Weights of a small transformer language model.
Architecture: LayerNorm before each block, rotary positions, tied embeddings.
MLP neurons of a small language model. Each row is named by its layer, matrix (down: output weights) and neuron, and shows model dimensions 234-425. Each number is 128 + 24 x the weight over its row's rms, rounded and kept within 0 to 255. Numbers have three digits each.
A block is one neuron, or neurons of one layer that tend to fire together. After each block is what it responds to, as a language model described it from the Wikipedia text at the highest values.

L3.down248:129097134118133131128126124139105114129104148139124106102145115084142098126129158118167126126151118116122105124140168157133150142136167130097109127152096123136095091119125096119133112146146156088145202128133104133137111141154126148106118151165176119125133154121106076145129086132152141133115137141113139106095119154132123078152127136120150121100110138154146143156107132082127156154122093108133117126145119118122149106108141089127129143152140171141140113063104128101105101115137097140085141184097132128163126153097101177092131126134140179130136129156123102150142105154082135144
L3.down1727:082105136126114081140086128096095121119090124128151113153126123109141166077119101134129135126067097150154132113136132156213136128162148128132129114100131113131139142109114117144169104133110117110123128139128131136165085115143114133139124151118130127137142158137158091120127051130171168091173101147140133135134104153180092150083129077125125124140113149152085139111130138128123192130115146139157121125111141132070102131137124157126110146137120141116093115108111098136144105152093173168088117122153114118132109099131151165100125158182147097103080136152151127106130107149142161166
L3.down1809:145163158183150131120098094110126137131132169123124174097121113132145142073128156177175129172103128154119123092147175130125105135078152112138143159153103081146084140143156127122155084141103123104166146157098129121101124149119145087106152120081108110155160144138127117157090111080106147117106108101086173159094124136135130153133106140118086101134161158128138141136097113117133131101145092099101155142138109139114132129121104123139099149163145106139108126152136104134136133117105074167117137162100104116119120131115111113170104164115145078114128137164137109105115110089080146132
L3.down2027:091108137159118110117100108109126138161077124159110137089147136121115086087070133176120106127106113140094136085098117125121115129120171126133126153137125104144169103151116139065145118137147115171110164143134096112151106132159129127108138085156133156144096142114111089171082099082129145133160125073137139129154091173192095110108107120061190109152102134127149110122145131187137131169164160121099131130136102104132141124140120109120102147157132161141127112101080153131076120180135125168075165105094144120099133150143158113136094150155135132129127128158132091077151137126128099157
Article an and un- prefix

L5.down467:130179138092102141151142149147108102137104132118100149067096103122139114119122155128159091175105084128135122088073140140158148103152134106122130132111111147109129104098081151157148165134115156117167130128127163153156106100120091150098125157165135088117165162126152143097098134146134156113147119146109109126104122138116109102120095084166108129137137142158137110134082144103113149131096105092191139101130124144143146118101164131105102113152118125109111113087141123115116105124140154127114114146149128120088124101138099130112122141140098131143105139149083165126153127118130110134
L5.down548:116169137129153158122113086123123130129143117086135181106171156102162093108131133197147109108148127128124111128089141180146087111095124135114158110149136096121110131118120159126145123134129154137130088174153141135097109141124140118144150132159141138126165115139160107060120129125089140125121137145117115105098112136127117143120133151129134164127131130145140109187122142108147083121093138132117123091154085114136137101153124137134093126161086145156127107089105151101105120122084101136103121150139144190098170106123150174142166106154112143137128145155116124079165083144108120146
L5.down723:112082150172082109099131126133166118138124151146150130144168087151164101148126144160119108117129127085149128146083152097135141139113108127120152127138098145154177130133154122107153132149150138113081115142121150141075133134165174078155138119111121159110132122129159131124160062140147173100133125122132095113143162100143115132108172179137142102086141148125142131117141155112149111160117125153120133123138148120070109119121141172125104122169116200103137119119116153106183113132135115122110140106130099129134165124152128155146125127113114074115121146144108155135113107156148101130
L5.down804:134123140098115149111192109124115134138083078118143098146136151141101123156102143119128128131145103155150116090139120165098128172122141171133155145118136099116137103119121120118132129130118188141114156125130143092147125152130111132131164159152141121149097146144149187104114156148109138090145162106147123119119096143108092114137181120151119129172140142138139106126100145132133117147138105106133097104145157139102099145149093158142134128164140145104141098090145082166117121141173119125135091102114129153149137168104116105135132133143119145158118138145121159117138110102084136121
L5.down814:182072155126119089106086098127168127133100109110159132146111161078085132144089118099177135113136075099152123117152107129125135134158158125150136113128089099154113142111132159148136145124126132166162167129120100133148151127153146129147079127108097100110125144100123157111127124118157142094115124149120141134132131128113109137126170174151143146131130103140116153124147131131147130148100111093130084160100080091147140133090148141168139091098145132102103116091154117141116094134144097135129117124145136193204123086068127117134126181111092125132151162159135120176125142074136119093
L5.down1442:119114124177123118132109122120145103202163207152131090124166098148130127088136158160164134071135137136107151125135119134108110149126135108168134093123145140152160085149126095091107103111110104098102146159111124134134114097123083099119176090128103122146125100078153105101123117111123143107110157126147140137122158130155137141114106152117111145153145134112166163089141122103137150122106115113094104118105161157130079112137073132109126108154130151117163166117152120167142132132146111143091155092140091148155154146116140138141091159174114146112138134139084100155137112137143128147
L5.down1947:179129105102147149080100131113087115170155162102142162116150158094173122172107150144141102104139066126133136121145160162162135118098094136140132142156117135124116147134159099064067108110139152146143100136150092149175158133131116126134118160136121128106109088134141131134135196088093147108114129120122122107084119118126104135114148143113110114105157116165139113137165097119101140139095121095157155115173166096130094110102118161141132122171143142129060157084112126157111134097125151130139102152131134119112133102114112121128154149141125094135145126182125119134145134078097145161
L5.down2015:080135120128139087106132129145109158155162145090097113154139112132147096131158164142139111111161169110148147144114108143156174118141148118148126138117137122117116119114097131105094146149122161147144103134157139101160049163093133142134137108134152152119127108109185147122143198118121133142159125161119127097136152121170143113101123170152150151107117111121146125154128138154093138114117137127168132151131134160099103126150084149078118132121127159121130131114126162132121142096139145125118099150112144143131138144156078144134131111131136113176158081128157143115141133131119118131
Adjective-pair connectors

L5.down33:136112144121113122107165113097130104131118130138155100165128114144136128178132137142121178155144124120092151153106133106121155079146132117088050130126118139151151123122120082135130106102134116137128148127105122112095135080145118158169154148126111105106140114165123122132121189112111149129082140133130103119158131108156115157101135124130183170149125127137173127108164107136123136124123092096139146126109130136150127115127139116118123158124181139161143141138087184153169149150100141117154129114095145182121161198138126163121114161105125099153148128116088135138144173073129112133
L5.down225:136134143084143123143105135179127106141139126099130121124148118122147136119080151156136157114156136119126097121150157126156123112148124141137126147121156113150127120148099160137142138107109134088112095154125189177127118096108120149143185141115156143140088141134167097110109199152092159135109082121135115141114091159149125121129113154099108116154123107137116126109106097132105157096120071146110156098149135138137138141096161103120057114118101115155093171137100123114110163138161085126113127183136144099159118088114159150177151106161125125157146136142130118146140112121090125136
L5.down1263:177067140172144116128098148142139090117090151088146107105164084147162156154107126158135175077120129151180086105125109111135126141158116136146101089100111124131145110101107144155132097127126093163113132115098112152105114109115099155147101147182141143135140114108107100087105084141147128148145134105127140119127154162083122143134118073093122116103128146124153156137141136088114140123121157125156123114140137088099162122154171122136131159149179135142141129099175114156160133142125113146124121126117131135086140131167139151136197137107131099104115145147117131140147145124118125134
L5.down1270:103109137133080134085116121129124118130129125158121147112166113133079181130071142116118113065141132092156130172126171107113143112135117127106139095145119136163134146171111118108156148115115091141133135114167159100092137154110121077137126094125101153148092153143126147119131060101105146134101158132117192105146131133105115110168121118149105120121116117109122117061101098113132133117124137152138124108097100075131146131115176104138075125109119105105157160112188101151144154123133145114151111156127132137163121164099157156110116097088100129160164139137108132135111121144137141150
L5.down1519:152136131174106148138116094137123143157104116135099135122147161109073146162127113084134135128106157115170120143099099097166159122151126075119132101138146167094173104110096146120115139138160146181118100133119122157132101132104113141159118122121174136121153145166133145150165231144147141134150163124120081127125140163163116139096112121126152081084104174126127150099115140118133124150146081139102172155145131087109122131145151153134113159153164122096105180151108184117142135102143143161156133116128108136089121131166138126108120140083128158163136133070155139124194111148134142107
L5.down1616:107125127135133113125132125138130088117139127127130171157120129149166141128121124103169080131124144104130134067102098122142139136119124143108075154107135120120164089118097118137137117144164152118147127136123095130091169164094108146178140066076136140119109140146109174106111103144125135088122096154115158124096155162148137133154174132105145123112087106094150167098133107136109152129097129144120175101138157125121142092124113165107131131147154098124145129152145116139175127098145138172069172125138129171111145123182140142125123134144103073137151135084065119117138111125148144130
L5.down1714:157136114126125131133132129132139132164126139098161076142095116148160154118123127184118105110112101133146142114072157152118108143158148129176170135144137130125107105133127082110139139117092127122097124158092090118129146137135140105108132129139123141127109117070141088113154132135125097142110145109155153126110153160099135125167103144133123135150111120093175147129125148165128104064151158150092142133082133122130077123124114149132182071109133120080128114137113069096164135096131129146132121149112102157169148126101123126101133112144144136069108139164165114142164110126137137161
L5.down1924:107119149115117086149112114148136144150127123143131141131126166103142076139165151117095090095071118118110156144092133123117099105110094142157090134175121159110126147129131119156140097116120096173126181154095114081135139145156147151080121144175099128105135131119128132090151085083157110129119123120151150160120134154098131138089171150070128174109115140114162161138135126093148144145102140132133154117123138110086122124126179072124144123157133112132094109132177136141091168132108124160118108173121118157097148110163120137103121103126112111154095139106166111168129126177129107139
Year digits and discourse adverbials

L2.down1030:155145136099106146137127138131096053115105116164115152105149118102082127117105136094174113133150135103143134176108153159148112157104130135115095147148152148133151117116119134135124115142085103116131162116141167093083110153117135110129159149117133131097105144149156131128118096163139116133126157127117112156102116105133107102092121069125131126117150113140176116154140118143166122124135154132134114156152136136126121096146135083145132105123135125133095115131127129149119131107116125132119148101114159135120175147095104141145177119093151101114119136155105140121135155126143120163
L2.down1707:155144162098167145114098135080092097123106111136120144131126144143105114117113126096141115143122119129153115102129117129158139117109123147143078140146113125135152136117126111112132138157075103093137129104091122115094134150131142122153137134121105107127111152126128145102110139129092115121109121130139105135146122143118110115141104116100139137128106121145130136146149153138181111132074108162182121132173116113157138085154118128108132144140131112144086137133107118145111140089131080088146140102111147130143114113132111141167134084099155128098149121161108117095126148130146149160
Digit zero in tables

L5.down459:070111116109120114140129136119121161105135175115131124144103099166126125116094106112109088127119129151117152069113125077127112136107169126151057156084133129154132104119106114143133099124136126134137131121111096150155156136164172075163103142134149142112129116130133174094130156125146140140108119135184108122105175149173178134143102196068108146136120133101144155111135118141109107058128158139120116157183149123157125136062147117132110131131162114110139124124133095124149129111180144123165118182134083110135096128146115102110159129144132127178131089116153144126122138106122118139
L5.down857:113123161131163060111122163135164121077140115192110086106111120107143120150107121094129113131120108163137106123150085183121173111124120112146131177155144117119149176125169087085105106111114187136155142137145152105126130117170158103129129148073115149096117136163147139144190114068105154130129114101131162123133159120137134153096145100143114152136120124133150133181137133154155110116134126168101143122122167146099152106135091134117112127104136113146172163139074135086136141128098163152138130150105120136167142153151084182074118116069122128089081110165113139129113126110090152134
L5.down956:131135094106118148150098129116124136141123144086147182128136159154131148106119151124116148095141142108101163162095103117105076116139117120120079161144115111126140141131095107133082128140157126134151131085163143089143095144090142198164136136120127160139134128107073142152137123130176156112114107148097071104083081162138145127126104158095152126130109129120165133148117110083120103115133125136117179120123095171134164097117116106149101169177118132138128115123102132174126097103145115171106083147073161149148098125180095111110138093112124102154144124089112095167117158161111099172
L5.down962:098102116091113108152122126092072134158086143142141138086134096135165129108098101149162119114128106131113109133149125164137122071107128116120113126134147130143107131136090164129145117129132128114155072140046115109092108139167106155167161165157110145150092098105174185124159143139097113098118117124104173103103110159128163113099090159187127130128128125170117142124134118091131096133149082109106106145127104115100167126149122151132108151173126132133144117146128162128115128129138138120127088085137128084170155166134129157153122139187128124113101110148105095092080116109133155138
L5.down996:120136134096159095098139113132088130166123119086095107132141132138153120111084138131123099151154165152075108118134127114137083142140142110147114121152130130173127169201136130090193131128138113128127138147170118121105100137087153119111109183142117160110123120114111132151124080113087142112159148131152113147082158102142169087140152163136113158122097139117135132126116117151127098096128104126113141116113150129134110089180120118171141152123110130161118102150112082124159113096125151160149160150126117169101118096131145109113123137097122126136110109132099118138109130163143127119
L5.down1062:139089120092119131161111133151139135074166094133124099129113123155100146117169169135112112152141130129136152088099145132133166132139134107143150126105114132148097137159133103137141109138137132184120100116113115122143131093114103111077098088100144117148143108135098125121093154123131130113110163141125160138125175145119147124095117138130151117148096106079106174114124081141111146183144122104126124150137182121115164128156125147152081108132107147128097145111100121150140092114161138131114169093137156134163153110104146143134125107131115117080165101113136117153081092138122140147
L5.down1780:122163134144177128154098179121113140116121147125112127124121121169091146108077083113127140102133102134146137117154158148083100117100110134162070164082121149133096142139099132115141164137152149147084081128129101163122135151154138114154151188162114136149161157108114154110112120124138144149074105119165134117096142149109139124128151144092123164159137113142149150137087126088155165101139144118155113116095120109182115120098173117139155155129125130169110134131107110098145135184092115108120066127104113159128125130116112133123140146098118139133106116137123088105071113132130115127
L5.down1928:146127177120133114111117103115159119116131094159143123123124130127101088081132124179170109138109106121081143109140145148142147101127133134094135146121128142169113115133178134102162133107138099159132125127092121122100131151140191080110125142129127102157133148151140145115170151135143057157119133152146151121124114134129092128107136128152108090113131106089136141126131106151114068171147133100123139121130143116153122147122119137144117150103137065113119135114115130123184111117158137124134106103074077118159165128122100184105103129121116142113152142162123145132121132146125140112
Stats-table cell separators

L3.down364:138134126140165130127160111103080126108137179126093126120165176145112089126116138133123086161108140105108118138107128125130101142154127122114126179108092151141145139108131148109167198112152151161144100115188142127126142085103110148148128170182127123106098182114079148132143156133092119150136111145095084153133092164122176137137093128132145144111117139120090136129110129139121151094105117139126147129141101140177109090129161078140161114119131102113118145123107110132177109134140125122167109145087133083106134145111146155115115133154157147119108156118147125131136161138129161150
L3.down443:166137138169166094103094104114113109149141157139132131117107092158132116146100169119139094140091145093142098154148130111131139129176189137138157140124144092083167155153118120160121112110117138182178126117113108134098112090117144161137154085181105144145128103089128158136134124126102153163115114108141116104160096129123114128136086106103143152059177105135103089140149150153128162153109103136126119177146098107128136097151145115150195168094149151150114130122104095156115121114133132150125141127107108131132079156138104129143099105105148079123150119139127081065119089164118147119
L3.down756:112143127160098134114102106072140124131125091105124133132142147146108124149105092124134109100148165131144142153102105097134123156069122163139144117110126129146151162149105140118145153130110152114184103133183133139107136110143124122162126087179125127103131132107163114095129131159118137121122132104122089116134085139152126129137126114085130131116163120146128125124139117117125127172131146138123128167106124123149090109076093131130120107159076116097127132129179093145150132120212148131094106170111141096134167110120122136092105114165149124135103142136099134140110133126109121146
L3.down1638:117122135146131131159162106110134133094174129160110168098124142141126119142099097083137091161132155120120144125135173126116110142114117132111114142096140131090109152133095147108158131119100171143147111133103126132165124133090091183143160116138052129175121135125080098161153128128118102126124130118182161150154131136121131146156134134115093102088124098138104113106121142159145110099117130104143135101155137136173131099120170128103116146102099103128084133155152114113117106099114131123104088154135163122155142146169156122125102096145090103140134176185170156095138139117106112150
Temporal and discourse adverbials

L2.down306:105120122116145107134145125106107129081136144155150114135162159133123110150106095124114092114119123114144083137107135117122102131155126143109108128131127115126114129109134120115097116128122095103127117134172135136114156131135146118137100121120101105097089166081107166139134109159125172101118138101082171155127136105124121085095113117114133117122118111164147154174136157125166098123083116149147121155141135115161149163123137129128172097078112177095135116141115102119119135117138144058156088107058168132135125146122152123107082119137123129137106132135156106187141116144194083098
L2.down945:145126133132086091118170092113109116115115132155143112102151125143115129132171093142110100098114132090142156104136111133097125113137089117129094142124124105162134170115123126091168170133093121105133099077097124185086143128104153126169103103158151103124134143188177150169127106179151138130114121076077136098131143102113113100119180123148101143159152095113165135133102138103143113207097121143141104139118130102117170124152153158120177118095145092157110138141145114147155127128177102096148133138130144129096121086152141085117092129098113172108167111135114137163107165134140103127
Year decade digit

L2.down77:116098167138101121177129141114095125120165127177192133127129129134142100152123079105096108123143125089146146142104143114160153150116138153141127165154124129139110106140146125148104091131115147143124107145118120072128127083106132104141112136091087154142141111097135120153142110113132160143141164114144153167119100142158143114130131093177115113110156106173138078159166109146077083159109131145113128124076103100125139102152064094118115120112133132115128105178135138147086099145108152138136127151153140096108165123140130141148138103098114133122120134125170130094144148109142138152
L2.down1068:114169139122087135135150120115141146125108116100164098138108168144189126111095123131129105108126116152124131123123095135128080154118132141186119158144158144131116152067158123118137126121119130151124131158130094138108169168143122128089127170144160161098099123131159160120131081117140095118107132093129135136148121131070154132132140148146116164123127134137133106105108140138136069124096171114124156162118099137130134160133101130135064100130135136157119110128102126171155134108123134126147110178135161119129118107115124087130140116120113118134119120133100126164080090157151163081
Chart and ranking positions

L5.down426:114118142089120124130134121092121130068136129146161165156130138066121164084150178142131169167110128119075161104107110117134114109154118143081100128105108160093141141122094154128102154115132127160134142068050058162101115130148106168124124137106139143129097134140134144161068151130122115134125067135133115144126105121154118111131116127109149108114102110131076120137113105159148120138118105148116129087135153169132159091111139140117124171171104133141125136102120168120084113106133137124073103101092184101121116119136189121133120125126170129132131173142157159077098149120152155115
L5.down448:091142098116144087065131144154127095113137140145095181097160122130112050112109137166135153135133152102107147138127148104094139154106129160090100161135135129115151145133132113152153120150166139116170097111169145181165132124144133120144122151158125146149121131150130136129115093169144136161125079099102125127114147109128087142118163134117156124143113120085153107177153162123146167106111133128085119122140144139153130117113145146131160164149151149145133112097147132123143159143098112119106170090109155123101152121132144142130157097149156123119119128118144175150127152107143133082
L5.down873:132134135156109131121143129143124132109090166130122143143108078158153129126107128089152117093118132119145161118150110094154117123130135110129118135139125113077112181132125116137134112136111129139144142155139165135117092131101117121133122110143142105130124203120165126117174074143104170107109094104107159129125147126123134135133155155114130112127179120134184155164118176104103171112144088187147137117095101109111138118123122120105127141100114113120152128128150117138115137159129091119160104154154131122141118097185132131113090113143122099135114146171091100130133136106084156137
L5.down1058:096156136139103139109144093162123133091132140114125124146106113144149140095113171099184114085141118151128140129115150117162151115068170146109139109137093101159127139127111097116145103134116148156141153116119130102148096132128098113121088117085159136140092160119109128128161173117098133120131127119119154095116125136154119123146137162116112143104147138127115134091133131140156149122161163144140091133111090124185115159131143112099101115090168154129134132129147140105113128110079150141106138128144103112161118152099123116161131098135119143136134089131072143156098073168131110124
L5.down1188:097137129150092139100081148129079156126104165098133122140121118092141147127140090156105152166142128101145160090097104131147143145126174091141104134123148146127116096181114102129161156088118103100141119133143142094121091137110077127150141096138107152129132108126119159134101105127110143110131115119082131112107108104099124119177133127134107133145106127150103106147182136137143093093138123131119108159122138144152069117139105117102141119122140147148100149140100129075099116172085196173076155149083132143136138116123122148120136116122144105109185116159173130147099124129158111108
L5.down1387:083103118119110103073087104067155170109142132078138113132147146133106145112088113113125078115137099133081087124126101146092129117077120082141136167141121109198113153131096137135124134100096124142131142126104130107128134151118184122135093138108096147095130154131077110104154149103130117109126133132104118142136100116158139151123136104134170117154121116180129107140132152136125139115100075146148145118106108130123118137148133146173140122118068136161102144130130147101149102137150094151181112133117094139134129138149132120105115152139125159157151156116153122164117127132130130138
L5.down1727:122144106136160125082119110137149138110132090095154132100156157135140108127146123181169140103134085150133170120114127101135173116110139106151111156114108101180106160103135143140157165114143148146157146161084079106119142156150149180126116163137095155080155134095120100113065124117122140094112090123106166139105146150123135120127139163085149121139073124113172134140159124112106147098112160096126161091128132108143118106121114119146130123181126139117124122119162150140115122117139048145102121134102153131127128143112117124105112168174107099138165116108192088130124201122148134141
L5.down2010:137138114109112098119139133136154164124087124111152122120120126118137145097098076093115124151135115149089117128141106114110145110129139159110129160132152109119145099179092095101090135125147133101142162109128130170098162149124084140139144126125128097121118143086164126159200113091135109104091140126108139143120135122096096112168103127132136148086143119080141131153138153131159121127172145121124128115135155148118140148151133109133097087085132096181137151123116081122110156104121152134134147086102105151137123142124145175108058131113145117113117088091100161104151159087097158162
Word-initial verb pieces

L3.down379:107092132139114127113116121194143149125157112099182167164126136130115163143120126114133111114141104135153119088134095113093101161108095111113140162158127131125135171122114131152122129111136123098136119087131145129144112131126093131146147170091141118111098121086121133138108062058107125088165167160104137130127119111131081118138141114107118167149113131073118152172121134138143125126081126143125131176141140204089090115111194096142176136112144096103113110107139119123139090125148117155147119120124184112093147079122166118136110094097070121140144138160144149151146121121115131131
L3.down867:129099106078132133135138163151178118133157104135113137143170150123136150118146164145137151118170086124111158139104106166136077106125144103151128076153129160123118126157164145125097152132145135113094123108137141173121164147088091132135139158176135136138131106174061142131185107145147138094123142092145141112109125115101129141081140134103116127143117109084127120180123134109115157183108131140132133102136138145129123099129108143146135103127090109108151152114089119150161160111135083119174147144144115110151133107111100128140163132113162087143099151166116111097140131090132120133
L3.down1205:097129104156141099127127121134097136135152102121100165108124102120131152108127137106108106109132178111142111110138173121139122137153096179150099150161137129103129175130088128203157126139129120124117107130148140103101137127123131136122119126134134114116146140156110123122131049128132089100159161104102120111132095056131136158107140135099166140101141159133109129147161120142121173106124167144128168127117139132105128134074146155103147144133139152113105101126187126128129127164109114171121138135132119162146106121116142144110098136134131125111163123161148147160092138155117123124
L3.down1253:113064149121153078108110127129118122182130081186099128159111076148166123124101124140154115147134118108161118123152145142108049105149152128146162184113102131116116145135102097148120108126158170132077143096131124109164102144100130136105137140142152101133086112134101111116128110156133141137128152132116122107087139164100150112121077138098112136160131138117177113114125140107176170112126112181105169150111122139078183138162152154124134135127124130069125113155140108161116153107146093110165119174119112144110136143126128111096085153113126131113133100101109117078121155135070163134
Late sports-table number cells

L3.down474:131120145125133156131097131186102127090117131122150102093134131122155096149136117121136129121132083116107108174148170122125120116134126097099147101158124152137095123117140122102110104076097128116090138150142125132139133130151147117115133076122163150134165090061044133142113099148136143152075164115105118144135168132113115123127151132145161156123133148172141129135129080127095161171154114129140122141083096128159110169112136173119131125111159176137145109132125144162125115159129148160122191106133091155122184134145148120125081119149132148157102116068098128146138151158157139117
L3.down1004:123166123153082164139119093174148124180132151105104074115129157175116105172144134129146098128176146116131128154166143136165143139170112098146131129132139158134140127125123164103079110162135077119116151122135129155120144150121073171128094152070135115116180115144169101124158130138128107168157126096111135114156171133139097103158132134103103102150142159106139142141135142126100124129163164141189109169118181142115094099108146148165077103128147154136100170126122107131143150080136127139138112138145124151150080119110119165146131133103108106127140075154130130075101128120111113149
L3.down1566:124211167114114161130130066147147171151162129141146113147108105137123093135156114136122112154152108115078143117149103125155106142099128138114108104116113124117156169105182096131152114126119090085130130102133151168130150107124135129122112113116098166188145150128122102147119077133122145159157173125120097133126136100125137151100153134146109166146112128139135114134147125161148141088144153124159121140139151110176113152101170098125098094107116117153101106115120128104120130129132107118181135155143112121102093114081115085148101145155137137103141137145108166066126135161147131127
L3.down1801:117165157145148138119112140086124147120118162135170124047117126070156173127128099123156120167149134121130160143107103120128096093113132154101120162077121147133107120135142090152147131142110140134135118136106112186112182125087142089107135126111087131118139157127124085129143088111131144077126152139169167184096078078124144157139128110083103124144096157108132144139143138129186146131126130106120131141157116120146143160094103132137132097145087124153133124124154112065120127135140079118131143113129125102147100087120107107157130096127114099154173106128090125091128140125082156160
Speech and reporting verbs

L2.down1088:093124106115143116148168099166090104112093091104096142089139073080129151135158126138112112147120089126122140157152101108109130101119102137159140088121117120138123119155148164134159138138120094128108116137143101157142123107174138104141160112170100131129186126125131116119112122137140128110116159130104117088139101136135101108121141114095097152165118135122084134120136109137171122124122124131184179124145112107115105100104106128126120170092139121128148100142162131141130124119129072161118151147148165121070175117135151119165132189177113134147103111113167159118106132135120110130
L2.down1662:109182164094118131148140137158086120112120140116097114146089128158148149146145143130076153134184115112131129139122166149080180179105080133110090147112120126164125102123168079141139094123093155115099151133143138152176109146119124113097146125154089131134132131094165157112134109147144085151101145163123122168122102171125156134133129174145147159146119129128142077133149143093115089127175140105134114116139138114126143086133102132126148137124140122127121127150109131191130145155105113144131117139088140090113123113164067140152158149111119146137127114116095146128091105150138164136
Table separators and word fragments